MLP neurons of a small language model. Each row is named by its layer, matrix (up: input weights; down: output weights) and neuron, and shows model dimensions 64-159. Each number is 128 + 32 x the weight over its row's rms, rounded and kept within 0 to 255.
After each neuron's rows, "fires before" lists the tokens most often just after its 100 highest values on Wikipedia text that the model never trained on.

L9.up327 [117  74  67 100 137 197 151 131 102  87 157 115 149  79 131 100 141 128  94 123 114 153 174  99  96  71 149 123 149 123  62 140 151 123 128 140 135 104 131  50 161 151 189 127 170 136  83 145 129 135 120 123 101 136 113 203 102 116  98 123  89 137 151 207  79 117  99 172  94 187 143 106 164 108 128 155 134 109  46  99 131 109 160 110  99 127 152 195 106 163 138 125 161 151 177 142]
L9.down327 [117 117  59 149 192  93 156 106 128  86 150  76 152 126 129 123 117 198 141  99 119  91 160 117 156 116 103 132 232 105 110 168  90 196 154  98 133  76  84 130 123 133 134 145  53 104 132 103 136 135  95 164 117 108 115 151 103 145 104 131 134 107 143 150 143 177 134 117  94 155 117 136 150 164  59  96 158 141 127 141  91 176  90  85 175  98 163 172 178 124 150 177 107 129 137 130]
fires before: " |", ",", "–", ";"

L2.up634 [141 113 144  63 125 115 113 151 127 106 164 145 137 184 134 155 139 131  92 142 132  85 135 165  79 116 119 147 100 160 110 102  78 190  69 130 170 113 125 131 143 198 169 116 174 143  75 122 206 139 182 110  92 107  45 190 130 153 162 122 109 161 114 112 141 171  70 104 133  86 125  93 129 109 165 151 139 165 134 150 134 116 115 100 115  79 180 165 165 131  88 134 101  71 105 146]
L2.down634 [ 90 143 155 117 136  85 112 128 135 170  66 149 149 168  77 170 135 100 140  77 125 175  94 107 127 177  78 139 134 131 139 118 108 142 104 133  78 112 127  87 143 107 189 139 165  74 132 102 125 149  85 132  69 174 120  78 144 185 161 101 139  83 171 104 160  85 165 137 173 126 174 107 128  67 162 146 104 174 145 130 133 166  89  71 116 149 181 170 123 107 107 125 211 108 113  79]
fires before: " |", ")", ",", ".", "–", " in"

L2.up293 [117 118 166 166 142 135 140 128  81 156 198 137 147 135 146 145 137 135  87 136 121 101 200  99 133 118 114 126 176  75  83 146  91 121 190 157 142 145 100 176 150 138  96 132  84 157 133 129 182  98 120 115 148 127 114 168 145 110 115 145 101 104 126 153 200 136 201 156 101 138 108  66 222  81  73  94 131 135  95 164 124 149 132 167 145 131 151 119 177 163 147 164 144 157 173 126]
L2.down293 [142 136 165  87 135 128  66 119 195 103 151 136 138 112  80 165 105 130 132 162 156 174 176 157 126 148  86  66 165 134 125 158 146 170 104 102 116 140 102 112  66 182  77 153 140 106 105 120 177 122 116 104 137 110 164  89 146  82 111 134 111  74 110 131 165 144 116 113 135 122 158 163 118  90 150 186 104  80 108 148 128 210 140 125 201 155 104 171 169 157  92  83 156 128 151 124]
fires before: ";", "=", "\n\n", "–", "\n", ","

L2.up534 [100 144  85 148 154 135 104 149 121 140 118 132  62 172 142 130  84 113 164 127 122 114 196 170 124 114  34 111 112 160  79 159  74 177  71 103 162 133 124  76 132 152 123 127 140  95 158  81 187 130 122 156 114 131 162 111  94 175 155  86 104 160  92 181 146  97  68 155 169 145 126 123  99 135 149 150 135 123 158 103 155 131 160 134  85 135 154 141 181  93 133 135  42  77 144 115]
L2.down534 [100 117 190 167  58 121 102 127  69 138 124  97 181 166 140  90 123 136 119  63 105 149 114 129 131 148  63 157  82  52 134 141  99 155 124 129  90 149 138 157 162 148 185 175 112 130  94 113 153 143  94 153 115 123 127 186 144 181 153 111  82 107 157 117 126  87 118 160  77 113  64 103 114 102  97 153  96 150 143  95 128  83 103 160 145 142 174 172 141 115 126 129 151 132 151 214]
fires before: " |", "%", " (", "."

L2.up478 [105 138  74 156 126 144 118 154  80  98  99 132 173 186 164 106  81 107 150 141 185 116 158 164 130 117  90 131 100 123  95 156 152 128 128 105 144 133 177 136 102 156 108  64 136 103  99 122 140 152 145 134 143  95 203 104 172 141 135 163 105 144 106 128 171  88  71 129 196 135 119 192 125 105 160 192 126  78 129 130 129 144 124 158 132 103 166 133 185 129 244 124 132 140 113 159]
L2.down478 [144 163 117 130 139 134 131 103 204 198 116 138 146 145 109 136 134 101 102 142  93  88 163 127 166 137 104 138 148  98  97  96 139 147 106 107 105  99 140 118 176 195 156 150 118 119 105 124 131  99 138 135 174 137 114 149  92 217 165 108  84 172 116  50  97 110 130 140 106 108 113 118 115 170  79 116 163 183 121 151 128 181 116  60 127 193 207 107 125 113 175 118 106 200 161 140]
fires before: " |", ".", ",", "°", " –"

L2.up486 [ 81 102 203 157 165 168 119 175 165 142 118 147 102 134 153 140 153 123 114 127 101 149 126  66 155  91 134 113 154 112 144 110  79 123 155 110 137 134  39 136 132  98 114  53  92 134 149 149 213  78 141 135 125 116 185 182 143 114 104 136  91 107 135 157 131 192 140 152 121 153 123  35 159 133 122  91 129 117 160 169 156 116 185 123 115 138 158  97 169  91 123 117  71  55 144  79]
L2.down486 [ 68 155 135 151  96 151  68 107 110  88 151 134 144  95  32 116 119 109 152 164 105 209 164 131 106 151  89 126 117  88 169 150 128 127 137  98 116  82 134 110  87 157 108 168 131 121 114 117  85 134 116  96 127 115 156 171  89  43 112 188 129 103  58  76  94  85 137 141  98 140 105 115 102 112 169 149 155 166 101  71 126 156  51 162 156  87 108 128 192  98 111 145 168 118 116 128]
fires before: "=", "\n\n"

L11.up927 [128 152 133 152  94 112 144 129 120  94  34 162 139 136 142  80 142 132 137 136 164 123 112 133 130 128  90 117 108  93  64 145 199 135  91  51 150 186 221 105 157 111 191 110 121  85 102 134 178 127 175 159  86 132 109 121 182 148 128 153 147 134  99  91 132  72 149  96 124 145 141 143 184 147 160 149 118  97 137 133 173 154  99 123  59 106 140  64 115 104 141 149  70 109  86 155]
L11.down927 [149 100 106 176 143  74 108  84 145 118 130 136 155 151 130  99 146 178 119 129 125  89 180 125  92 148 120 137 129 157 141 107 103  48 115 134 129 161  63  82 130 137 164 148 157 106 135  80 137 137 106 127  97 115 147 123 188 157 151 134 154 133 172 149 100 175 111 127 127 178 116 118  77 100 173 104 137 148 136  61 157 125 153 139 134 136 106  92 142 178 140 132 134 132 154 113]
fires before: "=", "\n", "\n\n", " as", " =", "e"

L11.up887 [117  96  86  85 107 113 179 125 136 137  67 203 166 137 158 143 140 121 131 117 166 118 137 154 113 135 125 109  84  92 141 118 215 146 111  80 213 126 187 120 137 135 124 170 109 132  87  95 207 147 176 167 107 115 103 135 168 121 108 140 155  93 137 128  96 179 158 154 129 141 107 148 192 113 125 136 130  98 100 135 169 122 111  98 102 132 158 121 124 121 182 111 102 122 129 122]
L11.down887 [ 83 104 105 131 116 104 106 112 101 127 101 191 154 134 138  95 145 176 180  69 109  84 151 113 123 177 184 135 115 123 207 119 145  51 179 135 124 106 123 101 143 196 158 115 135 141 131 109 107 104  85 107 157 188 131 131 153 149 109 109 180 152  80 138 122 131  92 122 133 187 107 156 109 126 126  76 113 116 165 115 115 212 141 153 102 139 177 105 153 120 189 133  87 134 117 144]
fires before: "|", "=", " =", "e"

L11.up545 [131 172 181 127  80  92 116  85 139 101 160  73 106 126 131 130 123 130 117 128  98 116 139 137 101 129  80 145 234 159 131 142  87 147  92 129 140 139 128 100 114  76 153  65 103  84 157 130 100 107 141 129 145 158 122  69 174  78 131  96 121 132  88 104 142 182 156 103 174 152 175 123 111 104 142 138 131  94  80 150 159 140 196 169 131 167 136 100 151 136 139 122  68 123  84 130]
L11.down545 [134 116 144 111 106 101 172 131 178  71  89 155  84 115 121 171 149  65 128  88 162  94 131 130  97 114  97 176 118 134 103 149 109  93  81 140  89  97 153 121 136 137 100 139 134 151 135 101 186 131 122 131 103 117  82 205  84 146 173 136  12 192 152 131  84 111 177 100 132 130 145  70  85  80  83 134  79 134 160 156 140 113 114  30  74 160 129 145 144 102 102 179 135 135 126 105]
fires before: " |", "n", " ("

L12.up918 [153 124  65  88  90 155  98 134 156 110 135 149 138  94 158 150  78 167 178 126 144 106 123 125 134 149  78  97 153  20  85 126  72 117 151 118  83 111 143   6 149  64 119 140 134 133 103  94 156  82 113 153 130 131  72 192 114 161 174 167 116 148 181 123 109 104 180 123  92 125 102 141 110 147 132 114 115 174 116  76 156 131 115 153 143  83 181 135 124 130  89 161  75 113 106 164]
L12.down918 [ 91 119 137 125 135 117 202  91  81 155 152 136 133 127  68  44 181 145 102  81 124 122  94 167  87  84 168 168  61 150 137 150 136 117  88 157 158 149 135 171  96  99 167 112 148 132 158 140 168 133 114 125  45  82 126 102 110  78 143 114 109 168 145 153 141 205 102 124 156 108 153 107 114 124 108 131 255 103 127 152  95 125 164  79 130 138 102 116 136 149 207 161 176 124 127 101]
fires before: "|", "ed", "s"

L2.up545 [141 152 115 150 155 151 110 122 100 105 188 171 166 108 119 101 114 138 104 125  72  85 116 111 131  99 168 142 154  27 116 102  87 114  70 155 164 123 171 118 105 156 139 118 121 223 178 148 127 159 135 105 135 129 125 126 152  90 133  66 147 125 133  99 143  55  79 158  93 157 162 136 176 118  90 119 127 137 124 155  93 122 118 149 198 167 132 181 138 132 165 142 109 126 121 120]
L2.down545 [151 141 178 127 123 122 169  84 187 169 133 139  42 114  10 108  99 183 139 131 115 127 140  87 107  93  96 101 168 136 121 125 106 146 103 121 142 153 104 112  89 142 154 118 192 196  95 119 152 144 135 136 133 184 130 110 102 134 108 116 155 133 149 121 155 198 191 157 186 103 163 156 161  80  87  95 154 186 105 169 117 169 102 106 153  96 141 122 107 119 129  87 134 165 135 149]
fires before: " |", "\n", " Yu", ".", ",", "–"

L11.up1396 [149 137 105 113 125 146 153  72 135 113 137 117  68 131 153 127 189 120 124 150  64 104 144 132 124 160 154 127  88  93  64  78  69 184 104 120  86 167 149 173 136 135 155 103 158  58 100 118 112 160 156 137 181 107 114 177 112 130 141  74 108 118 114 139  94 139 164  46 156  81 141 129 152 184 171  79 122 163 100 135 164 116 172 118 128 111  90 144 135 123 140 109  78 146 168 143]
L11.down1396 [134  88 142 110 116  87  68 133 127 124  81 157 131 124 144 222  96  98  86 110 114  60  63 130 100 114 102 147 128 178 141 148 148  86 132 148 138 186  56 136 150  79 151  97 130 130 118  97 144 123 119 129 130 148 109 117 143 189 119 148 121 157 172 155 109  89 101 146 159 121 137 102 111 118 105 148  55 184 112 150 131  72 139 114  93 146 108  58  92 127 182 149 123 155 123 117]
fires before: " |", " ("

L2.up517 [178 116  98 105 148 175 116 120  88 129  92  72 140 128 136 104 118  90 161 116  95 101  83 145 159 106 122 139 100  93 151 124 171  93  70 157 138 106 105  80  79 153 169 123 168 199 171 180 116 100 137 130 179  92 188 127 173 137 145 149 103 171 154 122 190  73 118  66  70 164 149 139 110 109 137 114 114 147 131 137 131  85 154 146 137 158 212 112 150   1  74 115  95 116 130 147]
L2.down517 [105 149 101 164 120 148 148 104  92 133 125 137  57 172  82  99  87 124 116 113 101  97 141  94 106  73 143  75 113 109 115 129 102  42 113 103 187 102 101 104 133 180 128  89 167 210 128  98 139 130 134 121  80 140  90 158 123 109 136 130 101 151 132  97  59 157 181 163 160 101 131 141 148 115  98 115 104 116 121 125 184 125  78 109 195 146 161 128 152 143  79  95  92 124 150 128]
fires before: " |", "–", " of", " were", " from"

L11.up57 [171  86  69 166  84 141 113 122 124 157 135 170 131 137 117 118 159 135 164 126 190 147 156  91 173  46 121 141 138 185 173  86 150 121 135  67 163 108  67 132 132  80  93  74 111 126 166 128 173 166 121 166 111 155 134 119 124 157 144 142  96 128 108 168 102 127  82 141 112  99 141  60  70  84  78 157 124 122 118 105 149 134 128 104 173 104 102 119  71 124 175 117 158  93  99 110]
L11.down57 [187  91 163 141 133 181 150 106 153 155 152 143 155 180 132 122 134  35 145 110  98 129 120 114 128  64 106 128  88  92 113 128 131 132 100 154 130 117 168 155 106 191 118 122 101 106 161  98 147 137 133 124 106 176 162 125 195 121  89  87 154 115 115 181 141  88 158  89 126 176 130 128 159  88  80 134 117 145 143 162 124 188  79 131 110 139 108 109 194  90  35 152 171 168 151 160]
fires before: ",", " |", " -", " Roc", "–", " January"

L2.up1250 [122 118 107 212 149 149 150 117 181 135 165 191 136  94  91 157  71 120  74 115 165 178  62 123 140 108 121 162 215 144  62 132 101 119 129 118  96  99 120 148 118 112  88 132 142 129 133 119 121 179 109 195 124 169 199  68  99 150  94 177  84 110 102 143 143 154 116 108 136 117 192 161 151 154 141  86 120 143 107 113  94 104 172  85 113 118  92 160 175 133 124 150 123 149 124 172]
L2.down1250 [129 131 123 142 110 167  85 152  90 122 165 166 154 145 155 124 149 117 131 121 170 116 145 132 133 118  66 143 125  95 128 126 133  86 176 122 122 152  50 168 108 185 110  71 125 204  82 165 159  89 135  78 138  96  99 165 136 145 114 147 136 122  64 106 129 124  96  32 143 122 179 165 122 112  74 125 127 118 157  73 154  77 199 157 139 154 127 116 152 103 143 136 114 152 169 145]
fires before: "1", "0", "3", "8", "9", "2"

L2.up1169 [111 104 132 134 159 172 163 120 169 169 132 185 127 108 122 164 150 135  81 126 136 146 132 120 147  68  85 118 191  89  98 174 118 142 128 169 115  69  79 158 125 131 124 120 143 146 136  96 184 146  94 190 114 142 158 145 122 155  89 103  75 138 149 173 165 173 130 107 150 120 121  93 121 114 161 108 134 139 135  93  82 148 163  36  76  82 151 155 167 158  87 106  79  83 146 100]
L2.down1169 [131 122 177  76 122 139 107 167  83 126 167 162 138 141  68 141  92 109 124 149 128 169 110 155 112 146  22 118 142 114 209 131  89 139 181  95 112  82  96  93 128 183 155 107 125 129 117 163 121 123  97 146  91 152  83 204 131 117  98 118 123  78  94  53 137 136 135 108  59 140  45 103 162  99 164 173 126 150 142  88 135  74 133  97 113  72 134 154 158  81 137 139 146 157 157 147]
fires before: " |", "{", "0", "–", "%"

L12.up559 [134 110 172 111 154  86 107 148 126 112 163 148 113  94 138 124 146 159  89 131 161 114 107  99 124 130 112 112 170  73 144  82 192  90 193 121 107  82 179 180 152  66 129 115 112  88 135 152 228 138 106 108 159 123  93 130 171 144 164 124 191 111  97 165  72 134 145 131 127  92  68 146 131 105 141  84 116 142 165 136 118 130 136 127 201 151 167  96  95 137 119 134 160 145 119 109]
L12.down559 [ 83 104 160 206 206 139 143  89 127 180 150 141 172 154 137 123 113 144 137  72  89 115 130  95 145  67 138  94  97 158 112 135  59 147 122 130 118 103 102 134 130 134 125 142 110 176 149  95  86 124 153 164  73 165 179 132 142  88 129 118 123 157 135 108 128  90  61 168 111 175 182  99 116 146 138 158 175  94 120 119 106  87 104 106 166  97 136 114 171 123 133 117 157  98  96 154]
fires before: "-", "15", "–", " Am"

L2.up156 [ 72 138 144 139 190 158 123 148 146  90 133 111 133  94 106 145 186 117 106 123 115 116 139 168 140  58 133 132 135  95 101 159 120 113 175 168  81 151  53 169 154 110 121  74 104 117 137 165 187 142 112 203 160  97 162 121 133  84  95 102 100 133 129 107 146 133 174  68  92 144 159  95 128  80 106 117 126 180 148 108  77  97 101 147  76 103 211 136 182 115 112 105  28 120 137 154]
L2.down156 [172 142 115 177 114  94 158 105 166 111 151  90 109 144  99  94 113 117 146 194 145 152 120  96 123  67  93  89 187 104 124 143 154 154 126  89 180  88  89  63  98 153 149 137 114 176 103 123 138 107 149  82 142 114  98 186 173 106  92 161 113 119 161 102 121 110 170  99 100 138 106 106  96 117 177 200 180 155 120 159 155 131 131  80 182 135 184 203 145 153 146 117 127  89 154 106]
fires before: "=", "\n\n"

L12.up414 [171 121 125 129 108 145 167 163  95 124 105  97 145  97 165 129 146 127 169 144 203 146 126 124 133 119 158  88 150 104 144 142 136  94 128 150 152 145 107 193 162 233 141 122  82 169 118 174 125 104 151 113 143 104  81  80 103 167 119 147 119 139 114 112 154 198 126 132 129  65 220 148 128 117  72 180 158 105 157  66 149 142 123 143 124 130 155  99 156 175 127 118 133  68 143 136]
L12.down414 [136 194  69  89 108  92 117 105 151  90 131  95 126 125 103 194 114  59  99 103  99 112 135 137 125 179  76 148  73 124 127 111 130 102 159 113 149 146  81 163 114 149  96 186 181 104 128 120 169 127 114 131 147 166  87 147 124 116 120 137 145 140  63 142 103 148 139  99 110 129  83 159 103  55 148 159 143 128 107 140 132 130 120 101 142  94  91 110 100 113 147 146 130 160 105 127]
fires before: "e", "f", " f", "ping", "cer", "ll"

L12.up901 [107 139 153 122  68  79 147 109  90 172 180 168  94 109 169 106 126 167 100 103 151 117 124  81 128  97 118 118 156 126 172 154 106 143 160 132  96  66 132 139 132 116 149 149 115 117 129 158 150 127 145 131  90 147 154  78 166 146 157 196 159 148 144 173 157 129 166 152 102  91 104 122 133  83 151  87 105 105 186 105 142 175  69 128 149 156 126 114 116 155 119 144  84 149  75 149]
L12.down901 [140 134 159 124 149 174  99 112 154 127 102 135 164 194 160 129  93 104  92 181 136 105 142 122 135 162 110  89 154 104  68 111 144  91 104 116 196 119 134  93 123 156  95 141 149 180  80 112  77  95 123 189 168 179 152 168 129 114 127 119 131  90 159 113  76 129 124 135 153 121 124 111  83 138 122 138 216  63  95 116 117  84 114 164 132 124 150 106 141 105  73 117 176 135 155 148]
fires before: " |", " were", " m"

L2.up1006 [167 115 123 162 126  98 119  90  86 129  94 162  85 137 138 101 110 137 104 128  86 108 174 122 173 165 159 127  98 140 122 140  94 123 123 184 121  90 111 132 129  75 152 161 168 137 175 162 117  70 102 124 142 113  69 158 133 124 187  52 135 129 133 108 162 112 115  99 111 172 151 179 122 126 125 135 126 145 207 151 140 108 159  64  72  84 152 138 123  72  57 133  58 167 143  91]
L2.down1006 [105 212 171 185  57 115 130 139  35 141 154 125 128 193 118 121 117 167 154 105 125 116  96  86 112 125 141 105 176 132 154 173  64  80  79 163 152 139 150  77 141  90 200  70 119 130 138 160  66 142 126 163 119  99 111 127 163 140 132 153  83 176 139 134 116 140 122 158 150 172 118 182 111 124  99  94  99 140  91 134 151 132 141 136 174 130 162 113 137  64 130 139 157 126 158 147]
fires before: " |", "%", " the", ".", ";"

L12.up1212 [135 113 126 120 166 115 104 128 139 109  69 178 132 159 127 115 195 222 120  91 179 101 137 156 122 143 144 123 171  84 100  76 146 100 133  99 155 110  84 100 154  69 119 147 158 108 120 101 140  63 107 228  76 129 152 131 174 115 141 138  75  94 181 125  94  97 170 125 138 140  98 149 148 136  58 121  91 192 103 125 145 175 148 110 131 119 200 134 126  89 107 120 123 114 133 130]
L12.down1212 [ 91 178 124 100 113 170 192 158 120 136 183 159 123  92  78 124 124 139 151  74  94 115 109 133 113  84 156 104  66 115 143 169 128 125 130 146  81 117 161 139 125 142 140  87 103 102 176 135 105 165 130  45  77  90  62 119 108 103 144 138 126 204 111 169 142 150  75 138 147 123 171 104  96 187 125  80 130  65 148 146  92 106 128  89 139 127  95 108 180 157 185 159 169 109  91 160]
fires before: "-", "/", "–"

L2.up441 [ 98 150 144 104 190 102 131 146 110 122 136 128 170 177 145 162 148 123  99 130  86 112 163 142 150 101  84 150  97  96  76 153  81 149  70 156 147 109 134 161 160 148 149 101  80  60 108 103 216 132 204 128  94 114 100 111  89 143 168 119 126 113 137 146  69 117  61 101 132 107 113  92 115 163 156  66 124  78 107 158 180 140  56 154  86  96 158 147 144 112 145  85  92  88 107 152]
L2.down441 [146 129 146  93  95 120 132 173 145 152 149 128 124 114  97 144 193  67 170 125  94 185 122 143  88 143  80 185  83  97 109 116 209  88  74 141 105 144 138 166 146  64 154 143  86 103 120 114 106 113 106 136 111  97 155  97 112 111 143 117 131  67 124 127 110  92 139 159 115  56 149  82 136 120  98 182 135 119 108 204 108 120 153 135 105 132 155 117 111 153 100 124 200  96 131 120]
fires before: " |", ".", "–", ")", " 978"

L11.up1010 [ 85 114 126  97 145  92 134 105 122 144  40 102 140 170 127 133 118 120 137 130 121 124 143 159 152 125 149 110  94  96 133 155 155 159 131  67 145 176  97 147 127 133 127 101 179 104 172 170 111 123 103 170 112 115  86 144 153 138 164 138 102 158 162 138 107 121 145 158 121 112 181 127 123 121  87  79 134 111 107 143 156 123  83  90  92  85 177 138 173  93 166  66 168  82  61 145]
L11.down1010 [ 65 132  88 135 146 133  92 137 125 137 115 148 109 173 161 119  86 149 143 145 103  70 161 155 141  84 125 101  86 144 172 120 165 130 123 150 156 180 124  82 142  54 124 123 120  79 157 157 175 114 134 173 101 127 153 157 120 123 102 141 108  94 241 119 120 112 150  88 130 157 154 151  60  93 114 136 113 120 181 136 166 122 110 152 151 132 163  95 157  98 129 102  53 131 147 154]
fires before: "=", " and", " =", " |"

L12.up716 [157 129 142 150 192 140 161 148 171 135 129 121  92  90 110 117 150 147 155 124 164 118 137  98  65 103 133 129 154 188 141 157 194  97 112 145 132  69 139 209 117 219 105 129  86 193 147 140 143 126 141 125  92 124 151  86 117 139 134 165  81 133 164 107 122 134 127 123 162 151 228 155 112 133 153 151 118  84 197  91  90 112 123 108 144 237 196 138  98 145 120 122 115 106 120 112]
L12.down716 [160 127  96  76 109 125 147  99 114 110 111 114 124 122 179 221  90  45 130 107 144 137 127 153 141 188 119 116  88 134 142  96  86 122 189  61 123 182  78 167 164  97 135 164 178 123 109 123 155 104 110 181 146 159 114 151 148  79 123  95 161 111 140 129 103 184 124 150  49 152 101 119 166 126 127 122 158  99  83 127 166 124  96 124 114  97  99 132 119 113 107 167 168  98 157 157]
fires before: "f", " f", "S", "C", " Hard"

L9.up35 [ 72 140 109 142 124 153 137  93 115 131 160 136  81 121 146 134 126 133 104 138 166 109 145 112 159 150 206 119 120 147 127 102  82 104 158 119  83 163  33 111  87 114 156 144 151 155 132 167 140  65  97 162 118 105 164 128 117 151 120  62 121 118 115 168 182 119  74 108 208 147 111  43 117  77 149 111 135 147 102 138 230 167  94 115  86 114 101 139 174  94 147 107 124 100 176 144]
L9.down35 [ 90 144 107 122 153  79 154 171  80 129  85 182  99 107 134 129 137 105 156 190 119 124 142 147 143 115 118 164  94 129  93 150  95 139 195  77 125  87  75 111 147 136 134 155 154 119 122 115  93  92  43 171 156 191 161 155 186 113 210 148 130  89 122 132  71  70 128 133  94 167 144 121 142 148 105 104 119  96 111 151  85 120 166 106 141  71 140 134 139  96 116  77 115 140 155 198]
fires before: ")", " |", ",", " ("

L2.up588 [140 139 143 134 122 112  93 191 135 101  78 182 125  77  88 159 143 132 136 135 133 126 143 121 127 116 155 137 148  75 102 124  98 131  83  90 106 128  70  83 123 117 114 110 118 178 164 137  76 127  65 152  85 113 125 128 187 145 107  89 170 139 129 122 123 124  82 135 154 155  86 151  81 164 222  75 139 138 140 190 109 105 157  94  62 202 146 138 117 185  97 112 186  88 111 101]
L2.down588 [154 103 117 111 112 150 105  52 112  93 125 182 171  94 141 105 120 188  92  97 151 124  77 192  94 161  94 140 151 152 152  70 120 131 120 160 138 135 154 152  76 142 162 203 191  75 146 159  54  77  52 137 128 132 176 168 116  97 141 105 166 134  67 133 149 159  98 105 141 120  70  92 101 196 127  35  88 124 118  92 147  97  99 133 141 112 137  88 124 103 116 102 102 157  74 130]
fires before: "s", "ly", "agu"

L2.up58 [154 140 199 127 159 172 127 135 138  83 157 112 156 131 146 156 107 107 156 130 112 128 143 142 163 110 155 156 186 125 123 118 106 130 150 139 145 193  97 121 110 153 150 150 187 110  71 132 180 154 163 184 141 137  76 130  92 110 157 169 122 126 122  98 168 109 168 134 132 144 113 127 193 119 193 125 123 107 133 141  77 109 105 174 145 135 166 128 190 160 167 141 115 158 137 181]
L2.down58 [ 74 108  92 135 154 108 108  88  89 146  93 123  90 129 113 135 128 113 176 130 172 159 151 148 127  79  77  95 126  81 132 180 119 107 135 112 148  99 101  70 152 175 115 135 136 162  99 128 164 110 174 123 167 207 133 102 124 127 160 105 198 119  56 149 156 145 156  90 129  96 178  96 120  91 138 162  90 170 116 135 115 186 109  63 166 164  68 167 112  87 122 114 147 166 121 104]
fires before: "1", "0", "d", "2", "4"

L9.up921 [ 95 136  98 140 122 162 134 139  78 170 154 158  95 128 107 125 139 144 126 115 127 112 116 132 122 104 121 130  95 159 152  77  89 183 164 197 200 130  81 142  86 105 130 109 102 184 150 177 128  98 108 169 151  96 125 122 127  93  77 172 108 102 138 183  87 115 131  95 103 156 119 124 149 163 141  59 138 146 143 145 119 163  78 162  92 123 153 179 161 108 146 128 125 183 173 135]
L9.down921 [128 191 157 108 112  96 119 112  68  43  89 164 150 113 151 113 118 188 147 106 182  92 160 128 143  93  83 159 161 169 111 137 129 144 156 121 113 101 105 108 124  80 103 124 132  93 149 112 128 100  91 165 117 143 112 106 105 140 146 136 165  94 121  97 116  82 116  58 113 148  91 141 160  86 179  74 167 103 100 137 192  89 205 125 168 102 154 134 145  99 116 136 133 121  89 146]
fires before: " |", ":", " Party", "s"

L2.up856 [222 104 133 110 117 149 106 136 136 133 183 171  65 172  97 135 222 150 121 135  91 146 172 124 137 133 158 112 139 126 119  89 115 166 161 151  86 179 163  70 120 197 134 136 175 126  87 106 108 100 127 125 116 152  33 177 110 160 150 129 107 140 103  87 194 147  90 137 139 124 116 143 175  94 114 163 128 151 136 138 119 157 156 127 132 135 130 139 114 159 147 176 145 156 140 172]
L2.down856 [ 95 105 190 115 157 139 159 142  83 170 101 145 154 166 147 141 144 135 121 102 119 184 106 182 169 166 100 126 159 108 160 109  27 122  93 152 108 133 171 118 141 146 130 140 118  96 126 149 141 172  83 126  94 202 126  72 165 175  98 147 148  84 138 135 174 145 139  61 157 134 231 136 105  94 129 148 104 125 147 136  95 130 167 127 125 190  93 166 126  94 179 116 150 174 138 111]
fires before: "|", "."

L12.up269 [ 95 119 129  86 116  90 130 123 157  99 162 166 133 162 114 111 192 145 129  91 164 119 107 145  99 118 133 134 146 150 120  48 146 125 130 117 155 114 129  40 150  27 116 153 156  93 147 132 201  97  58 150 109 165 129 105 141  83 143 150 119 125 146 180 132  87 150 139 128 128  91 107 110 103 112  98 101 190  97 124 175 166  91  95 179 121 169 145 149 193 113 139 110 134  84 122]
L12.down269 [133 118 195 115 137 169 102 151 104 172 118 133 152 117 179 119 117 123 117 137  67  95 134 143 159  90 111  97 166  84 105 158 109 110 101 142  82  93 149 101 111 184 120 106  59  89 144 131  47 152 135 126 106 122 131 123  88 117 121 104 124 138 174 101 107 117  66 101 126 132 137 105 155 186 109 118 100  69 127 116  83 134 141 145 124 134 105  90 133  84 137  88  81 127 101 166]
fires before: "|", "-", "\n"

L2.up1453 [ 35  93 149 113 132 151  84 141  90 118  91 175 173 131 135 117 140 137  32 125 136  80 116 155 164 104  97 135 143  63  73 125 138 127 126 129 103 162  62 156 175 130 138  29 117  93  76  86 188 122 175 151 147 114  91 124 161 113 132 108 170 178 154 145 155 134 130 110 134  90  85 134 140 104  75 151 129 141 185 135  89 116  80 138 150  91 154 128 123 175  86 149  99 111 143 153]
L2.down1453 [155 199 169 148 107 144 158 103 169 105 171 142 103 100  37 156 176  98 147 124  83 115 129 139 124 118 104 109 144 124 139 103 164 128 125  90 120 127  92  82 109 125 157 170  97 162  63 127  79 123  85  91 173 128 146 128 152 124 111 123 138 104 122  83 138  72 168 172 128 137 105 151 111 158 143 156 129 128 121 220 156 181 110  49 106 138 165 173 129 165 124 110 103 136 114 133]
fires before: "=", "\n\n", "ña"